MLP neurons of a small language model. Each row is named by its layer, matrix (down: output weights) and neuron, and shows model dimensions 64-255. Each number is 128 + 32 x the weight over its row's rms, rounded and kept within 0 to 255. Numbers have three digits each. A neuron's up and down rows have the sign that makes its largest values positive.
After each neuron's rows, "fires before" lists the tokens most often just after its 100 highest values on Wikipedia text that the model never trained on.

L10.down356:134151170133145146119131154161156098109162065035126082139158149060126135175166092130144110087130105101133088146135130141125119082092153149160155131137114145153145111168096131096175128130079103151094186133115138103154132081118101120127111115177066089099131110087079095101150112121091137153136092181100178128152031154129112132127100128153143066188129057129106152134111146123100144118134117164171160080138108132158139161101121133120149152145109122105061129133165137113184107146055088118074176183180142061102155130166116091140149107151082123110167116148153089086107069120147206139
fires before: " |", ","

L12.down375:185116125107080131088084167131143128080164069187086183085133099144160059132130115063099046152150176140088135115146168131116112199120153141134154190155136173097077144163084142165112100138130125172091124140142152139144131154150131135064133188124130168076145132178129091154104119058136101125069085088183097113144118140152145085178152156122083153134108067103117100081119115131144083109154148198195147156073090141139118075149146149153141150125085162173129162161136151068118125097146128131098154125126108114151112108190180137083121115118115103081106092154135095116132079107109143132
fires before: " |", " votes", " hold", "mir", " Democrats"

L10.down508:101118118146144127180114076072148159149111116161170111155098066175103103152123200165117175135124163096143181117163082116171072124161165092081110102107115114118093138099208135164156157133114074104159101107078133167144092089172093059157112136152147126144136143124186156103115095152127108132196173153176131116074159103112145139117128138107163107094122101091087096115126133128168178128122161093144121131187128218114139147141134096115104094223180108167113159118061117128120112103061098145107104090077112102103163074098120143166087108126081110108114133174173152161130134200083109098
fires before: " |", "==", " ==", "″"

L11.down172:200155138074118138102134153113079142120105141112153083045164100115153128164204161082167159101123130136182128088136102152114071132142107187161137075119099131091099117065174131167173181114113175190146137098159138113159142120068145147123144137116098093150157087098125139129151155132123167137102155117197109085177107101173082134147127127090138141135128151132044144156163091180134154095129185134146103150105169146088121127131128125155132151163138135162152097144152155129096114103185118146108138167128161118112136122198137084196086085081127187099082120173134168086165140103121045086
fires before: ",", ";", ".", " and", " place", " round"

L6.down559:134083088143182107156119155103158150121130116136140089187132072093082155123135127146153121114102106109079123142154123125104082191130203086124137147102174091151152105117131149125151079147083040185144093115164168143149025160131112135085093069141072145099111119095132114126105083115129130113192074137128133093119087149092076171111116171132088108105160097176133155121098105154168143138153119196128119098093146150104146104170114098058141137105164150139085115150121142118133136084082143111060105135122167153129078174156139120106113092095042110193142109194131147136143122201108139154
fires before: " |", "ally"

L8.down256:104151077088125115150162138191145149091140136144069135136112091090127124126119142092134170144208154125112125069115166132115053139123139132177082101080131174109081096157082139144153104128161164147161135150159093110064099157095133164096108134083162151131124133077151129140191181133089196174133118114140117129117114118150135163075161119127141209133178182058106128139086129197159150144098161192142109116163141119082144180161131217156113077084175185138150102105171131142114141095103133165132128118123191172096185127125130099123124097068115146103106143117120127116135088162146102132
fires before: " in", " by", " on", ".", " as"

L10.down612:162177126105143052217145174118109115107075143166166082127150073128132199173155136107072188108131080106140128098082170136123117174134190177122125163188192134110139129126163137169158142163102118138095147170105106136192184110118073131133100106137135133111134147117098110096118124157073135163136124080126136138237132130164090148093138151141119107099113117166165131124117117166155127108096109114100166104168129169091068164082142168216142085158116159084134109175082216145145109125159091166108153090116148112123123113131164119207079132110135184112144102142118122156135131117187164065
fires before: ".", ",", "°", "==", " and", " =="

L9.down515:077157114180093102117149108120095148087130101159094106155163107112178147125115130095147088077098073170110180125093068084146130151127174100123124121087158116138110141124127117138147128122135169182122115080151146171154190145061137082163127143103078125103115155108119128111189107133149077109174051175184107044176102183139057137110167119149159144153102103086123157171168099185114147133112109143178099146106093183118167129177106058104102160178101158162108115094125115146167130156152117103072164114147151158147129159121129129114113195191194122167105138080144097139087176117077140112
fires before: " |", ".", "7", "3", "0"

L9.down102:117058092119167148098133111091165104168148151164102137125129161147150099134157109131163102083069108206146189098114128127094135099152164158150088154092092127137079112197147164044100125155134117127112115104177109155152119110100120134223088151108146152122098157106107147113121137118173115129108144191106128121122094102143111080131112193158047126052109199166129147119171100164153117109085102163193139068132086108117213107126156097135148195070126099094190117090114100122147118093118155080088153155096129115154078148131116135141125128148158148148115085073135081158138166075148144107
fires before: "%", " |", " m", ";"

L11.down665:122085110159138127115163093162137163172167113116134176129099093114106041172156131084109193132130125159114116200138153168141161085127112142070121112084086151206139042052171149144049094113073114102110106181139122130107160144114101077178165143113176170136152098086100079107128113118135129139109112115160163152073116113106131140199105075110144087161148127166152124158130128091148144100068145110130142116166190094145094146114095139160125106087173138103164061113064145113149113132091118139123179174124150086117059126128160109127143097104105081061121169156098121081140113110121112114
fires before: ",", ".", " and", " in", " for", " ("

L10.down657:164138158111116119053171105090089131118123064124090181138124099110161127168121132172135065123148086168152136127121106131128153133142173155136107168056114127093083098180132128199070170117128105125180161050135136155117174133106111117170141117107101113136164096140080128138125144068175100124071081158135124130141154138123095099122101147134127167076116169123137154105180112162142133148113107161234124090069148152122126152147209112100151103097088201117132131070131115089151117102095108108129132182121117087130110148167161127171113170109171136152091075103139088187103118124078139171
fires before: " |", " was"

L12.down198:182147160144139157089062135130139143178127110123116040153158124068124177142111075159141167134091104131116131118078142118157134149120136084040113122129104127106157134091111121116087143072112112118045125146120147104113109140143126171194144062188162138131095168158081051181130143132134160049111056149170171166111145088135116066106101133109104137159121093168125105127121112083131110126125108147147107071141114130117145187111114088090170098186142139198111167132129131135156124097168120070115144131138079128131119129191177173050142133098146146220098137196172161142111118118081122169
fires before: " |", ".", "%"

L12.down456:120094160119152111139153124175102140109166091128094094119053082100098154162145135115174195117148148127165126126103167094155141154122114146152122099118139143165044095076165124205057129130154182120131126164121125168175175092104087124164181097110131154126144122100073072100146120149171146160119076144137166101147100049113169117157083167130105193167147129104150171120087115157117134128156135091158114109088152132102079105190126119179186078114128194095166113206154130148121099130165086086079091098106140171132125097141134137152111104071156163079106094128097142133161098165133170109
fires before: ",", ".", " in", "'", " at"